{"head_dim": 128, "d_mlp": 1024, "norm_eps": 1e-05, "init": "normal", "init_std_qkv": 0.0384, "init_std_o": 0.0477, "warmup_steps": 200}
MLP neurons of a small language model. Each row is named by its layer, matrix (up: input weights) and neuron, and shows model dimensions 0-95. Each number is 500 + 50 x the weight over its row's rms, rounded and kept within 0 to 999. Numbers have three digits each.
A block is one neuron, or neurons of one layer that tend to fire together. After each block is what it responds to, as a language model described it from the Wikipedia text at the highest values.

L3.up113:515469479482501568474494496503560417516426541543491525442423438362524506470508486451519506552512515469454436568430440445468564405572494431526495623582525467576583566469457441467513534528405508503583602543491560469505590501597476512481496443486510505485477481426464485461497543496492469511
L3.up174:461439438485473423491511477497559484550453410488490496467601533495479549482393499526511516449517515406477482509440421516613441531429411536462444577541539407571476488456468529535500500486452574445504607545444494449513469342579419465441559449476542481509420478504489521511415440553470538504
L3.up357:541421462520431533426470533491470589607486540545510510555496494579547494473466503409456554541442486552500395509497552527444478568460517466462515463527530421477546465470430443464520474500511616389484573511465485525440588530474463456536498511444511618373535580441377430578437450534446546426
L3.up403:486482470491500551561529467482478496626472537548442490473426453457561518545514459627470508461473550424545473454554424584552540544574585535501594532557584560514496489563478565471547470466512526531539522540406393462470509625552476553489510507420484504526526602488478428439464555479443469514
L3.up424:421481531509498532456497556509618540411459512471520505578502545591494416538512490543487537465476566514488559490439396464570437539510478572502445574604548455452524521478488539450502559518477525498416449473532461421443557480557457452540520523450526457521490519505456403464476473489525473545
L3.up620:506473512455498406541521443605540505438404552414429550538498481516425465576488479442495599496489555490525458536565503518456488429584489588477564503472472432403488397469537472573533536531444496534464462570509555437499476478550454558457512503523488555469500554447481560580592473391547452504
L3.up644:506461474403477500525389582431455467449488516504402463500453433538489551438481459437488553495481507520523450462395517593593459498427509534521491448558536456479463541490408428500486526466437538470603426504520534550515575544465508516438498377434471540516631567537478493544544522534482517537
L3.up804:493443466541526462464551426499524518569478429433498449513493393449400414496514486446476452437485490542496479486527488543513495437531521485516475591452488455476576452401549478554504544555428631501485536468451440384488464451532426566543564343459606474513537505542452455570499531503545485495
Description: Word-initial fragment tokens

L5.up77:565395525445542488605434557457468517476498442535393568549568533430514535546513523505525487500459482477563406485519525578515578477466506409505492538469480517562509543591576544462503476536458467528483430439498422539590507548439534562441506474527473505426552554565528545449519456433562428534
L5.up502:490516565401543546539494558573474596508556488612467525612611451556485594449550459458511458576594509460537524398521535473506584525548512568473436504482442497476578565565462561605522552550458557562441482490512491511590440545466478428501534561481487540449513515498428452434541488420456523547
L5.up903:439383400505525501563474534550414508473425581428617577588603513459538575501516515463613485516510497479450552370483523507453466480552575552480474524510449497463523508524492589528516418538506579552485460553526421460522456479477476537560475565455492547527498457515457516483471485392560472465
L5.up1009:494547597469558501555485542527462560554486510483547532582555509574517498487577598456516486509493500459528473513483461533449575492514609467483464536586459426425593482581581522484572500562405505444520454432503572479515505518580630490490450504531438488470480527484432409414501445522489524529
Description: Adjective-final suffixes

L5.up426:457441439496531540547456526365536532531426451493483487446444421483520478491489585479486538510445408451532512553523500517416448511397575464555490515479507482474454531487541471530490522585419523557439491580605452432522466547566509473562402526510424463507539463415541508515563451591542476504
L5.up626:433481477486593458492470458458481544578531548597478464444468523521498519522464505445486568486406484450542479569536559474525525511455424446517527583412428483540504529426598467613525522543449518414488482511572433482522539618535545453402516503471435531526558531402544549541473558459515534604
L5.up902:559491517564444501516489469525456512437545551502476486511471529538510602590470540477377549427548386497568399455502523556466607475554503485512463427533498473484481506483569409526559472501484603563528489537537491478516490470556466421456500465422445508479584504545495398501617521568445554494
L5.up922:525457464565461476410420457498640554567493552552485506488427532613443471498524470487540519532439435455512389551470498440498466535470520531508468498545437570462464455479637421529550535538524425494570492492554477496452479490518555475441521495472420552514524509480535530486465480442519610520
Description: Adverb-completing word endings

L3.up95:518552534503522518567485567485465457479434512550493489439391462545511492510521456447442554532550492535542523430566521472526501491429493508595525589539519516489512449515432532485457530494516485453593470441580480454545458544510532455459576520509513470604500456420501524428518493494435528475
L3.up151:528496504401536517524491499466410472517556395469465583600534515504445543560512441476542560481487511568593502623506387458505426482527570500498420477502578458530573623483550525510436447635441575511470511472575422492510444465496544504570465329501501495476589576558462504535487509514550500522
L3.up288:512482462520454521609512467414430495448421463455462531493410503453399408507402579442463504565481483577509456511530388575391434442511468468488535503515504399551417487514455452488532450420511505555558521424493464439558508568499530505469490468576504512542469486429459592548436538549546479475
L3.up379:514465542552419425539460505435478521407494531586468456565495504537523469529487548502424492565492575478555396420497514445530473503454544490436425532496543475438442550485482467593552457454516585559484549460444422534544478468624475512507555491503597540577502528466548375514523562472541384524
L3.up792:482491466406490592510474476362510446469504530512466419488512533501529494472505509484520566487462438455543441476335475427483597511469499393520477498487527514450495565374481542464522508561498491524581475490554462532542478558552595511444496508490590425506586628607443510474534521524475603504
L3.up827:537493569514470559467499429454518491489463515527473456513376500532450559490510476541558598528470452531523383485473486408441530567567591462491470510460418581455550514478558510474538491482547476488665439486532417470474438460424476461441543474550523519537510467494448463505471511569507483610
L3.up897:524563544541576507565429564472534506445529408451379516536419486497450576428459468511467489554571550567480510545478447442421492525520448474472479523432488439587503620485426519478585585476511539574584507481529462584498579548566504541425536509524501424507488494434398408406508473450497543538
L3.up1008:501477521471494470483453472500486479481585494556501457520421473509496433507522651482567551443552489472527524503451523491536539496399471506484556456462464403535521514468489421574481498527435470522501471590530451552413476441524491449413503517397561592461537495452412479520467387455528514479
Description: Split word completions

L3.up170:552582497502439481477423425600492424468445547498524546596483453517565444556431488577473394564433508529439530493610494427456438493550473457449525520457452485480452520497549450545549550429468529564465517469483457521553509464511538531508476469521519436532544464467523497487557634539437498527
L3.up270:507541509554431418510439505463392444397502476514510533507475436427534526423528562497535499504471550480442426488414525525442454370537525489390546520540595498478452566555504406626587530497540414448503550479541546408500459423458509522411498389474523421422539533485491589500450538513500455525
L3.up321:551461507517503482482454479483558494459531423530473439452487448519506516489514566441454459417493456410542379651453491509522480509515471518499530405490495545475457473520474379444488620548528511497517545567419448475508486374601541494443563553509427564578469457490511433515572579483411486536
L3.up355:503564513494466468560541511533512514499538534534583441475488614636575475526498500506438509539447507457475478605433516527514526534493639501478414486337500516442535565501475501496451422548457498481527491535492552527547559522576546461451438465495509577428503454520551575588556416486550495513
L3.up630:443491574528530471469450430556522442557530465498506510474496469388460450564571515534513514458539521532399546538420463479492445565504553436473485525445409490505451596585455467541557500496589460387544567534531482468508531529534540536347489516513530507544537469536457510588560484507414553504
L3.up670:527478561404462453630447516523513444553534514572440525447522470451508537473509473444573497531457573497504527524502597535455426574476480502476491491485538523420531539508420477420491529486474477514547486459403443463460496553530484614432488475505532584486444566460614552489582463428567480513
L3.up766:592475581414408435487502506450446459502561431569537504577633506515568583475438439482413449458533495442477488585595515472500509501528519469398519451513520424451556552604438457441556558493525443517495467532404613508582431447533553483546523550510425545458434386490537491586560519489536513515
L3.up769:563485503557488526561470620535528482563503531525509556472504485501555496487500608495453451513503538504483473556414561552475519502445515406446498589460499483466429527512505480525543471627532450510553523535468580415452492472520497423464503514470422518408547521504453554507594535499582544537
Description: Mid-word pieces, infobox labels

L2.up326:497481539430430428532456557475463474492476503475446463440477544497564442540486548537508494467520615483564473436504584583414479519485498449601482566426466464454486489525467498479477520473537493593493523532499449505421494408557503453559531511436535548577488459582430587461389597485450426463
L2.up346:455479533468534446564475563530614535429424386470461431464509552541525505511494557546393475424458551419601486439508568476541457533467472515497508491562484550485525619558498563488482457563530465592493494539530495480509463502430514508454520443493563506543531575456411489496566500501549433360
Description: Split function-word endings

L5.up198:488479545507519462350457487555533556525562458508405499529498534496512532555438502494469471483499449516497473510516518532431478523477381584497440487498544479442507413515598560473531508415513582443614531459413535424532465548601414535471525559467464485496441443538478548504426523487433503551
L5.up242:544482528424460466466492511527466494516492366513476397411472442470512485549476572481443442627552447494470564528501544420557482545518519536523411528486512438449532503372578430417493468448523550494495463536452456557585568441533567531429542505550514550495512517440470499469537526444468519395
L5.up489:550552446596420504468414565489479533456403496547490487502496430538495503629449588515443469454498556511470484472453543482453455440439445529489459508447541465488575624557484469539530460502519434559471379488472520548423478442568479545519533506497602523488547486464486463506559571443455439508
L5.up770:559563546530436538533493479496471389471527447444520390442490454599468502545527424551447481583513433424492594497558475479529528494500408429531475469452588562516453540531522509538507427545509472538490530493453592458505585541471404523526553375543391602455484509496490447479462398409457507532
Description: Word-initial prefix fragments

L3.up146:388572501468455536497455576407514514522496472531455493463495549479546510461471535546556471539524486456488540512512535477527432521486539454562531474517546521490490494500590498512520459557484471528518552519475440565538478443536501466555570545378508519628446466521440531461408478564540545453
L3.up232:457518544496479408622514529524444525546542512570592547420408400491572515559513572474452511497503519485511489513481524460538497481421472510461401558532520534403542507497519488521463432560501434502561466514440562439502440458475497530460479418510444422459437353421498541477472421513511476501
L3.up348:470476463569480475479439574462442548490534406436547501516568492453561511450502569557618514463550504493495556444562585457419567602446394518520461493579584527516502562451486485422469460579534536549540483463572533406520440547598527427505428547531554399549411440463537576472455511510522450493
L3.up361:478516426487521435478485501479511609465502461452554619495518403396516539534560524491568451549440482417495545494434597559430530497538567471463489418447519535510528572589495490500538461466426475501475506549563473460566500519500545503482499583508542512529485567508434603487484451492595503530
L3.up383:522546593482492503495512510507427528456455446507471514468504532368546506512503537516527435558522472429488510458458477497449592556498570487485487570587519470479542544444560516518406496503477438489533521574501518453484432570488544491480454635387485546531604463583545490507482473374636456562
L3.up477:470621535525448479545417579505411477368534459509474550536577453438523598515541565384446521470549576468559592440500501482486564438572530507450486417492485510408517594563523543475523506606508445500438519430515433457518435453513531481531483520505497553538549493522549491502467484465423532515
L3.up710:444484562537436501558508498467533523457521485514480596535500547524477560525467493543550415608498446479512547572497514529500450583437441553464469414500548510442562522477430506530472392571517529492535493609449515532473496631509501393521495503531515489485510479594523530483418523433552503568
L3.up859:397506539535442476517494413583532476493513490547486514526503521444560440500489461490629525527482570462485438480462503468622483437498562492442477509497557562461471504478536430466518461466498474498420480418473430356556470537459495500514509552541459539483557522475611449457505488521517522508
Description: Adjective-forming suffix pieces

L2.up202:583508470478435410610556529558493566543496411471482475569470507447481419552438555458501493394571478519504518496418548540456517602405493513518526465533454514420453571563480464496488491565601537461524552552479562524571596497515531491477470446466513443464534486595481613529503460445438616508
L2.up334:569464580466409440504461428520538481511550507484456482552488524446539412560473463597497462542477497478594555492520447456442498608557551548498505518443463428430404574604545468389538485510651586560591456570446485501460469481494549508489480468426507475566485571575597491532473533534505471500
Description: Mid-word fragments and list "and"

L5.up559:535498433520506501479480491493432598454520511468421465473525440482424450513476440497471503513605511394485521534513496511438498503525461450514440546467498571528496461546539465434539507501394551535448511484520456595435484484497451517456469399394572482471545437540509447463576544535439499498
L5.up731:476450484469462553612571545451527554478508568395462585602565591427494501493562537504570480465507573510476549518554518467469559454473468542607509549457488497553466562415403492516556517442568489545480622391622550480412527448409500514490521474437530485468495472455555520569539457493539514461
L5.up957:503462525508436392533578483470548598411450482552465445430522538447420496473479442511517456513481481388488510484492590536455459505484408522446485562508588541436494559534441433465527519427524551518553552426469493522432485515455568487480591528451395453584430449489379551598472420468494440527
L5.up958:409511480396523426538568472477510550530529513420496528458518535382505590487480547441589462335449571466613533527439494429504544515575578536501449452500496528539564493542501491504589407412555515500484554477613478375499493485506507453577456498471513451477511485497529428550445583521525525538
Description: Word-initial fragment pieces

L2.up154:532435495396431556477576527487517484491530492498507440503453412462485512501528462556526532375441585515477487457466569498434569462571494440536512602489391581504526553504449443486566554527446542542505531483463453441481515448545441442495511476525514505420538526530530442486567469580523421583
L2.up428:398445511473508479417428499566535497415440450513509502489578452556422514403524604501461531479435571548504343524450495442452485455431465483494479539533441510493480575458541522522541494519437576541517571531465507508550538474471558559577450408468519506559438406525495515535514559558557494497
Description: Split-word fragments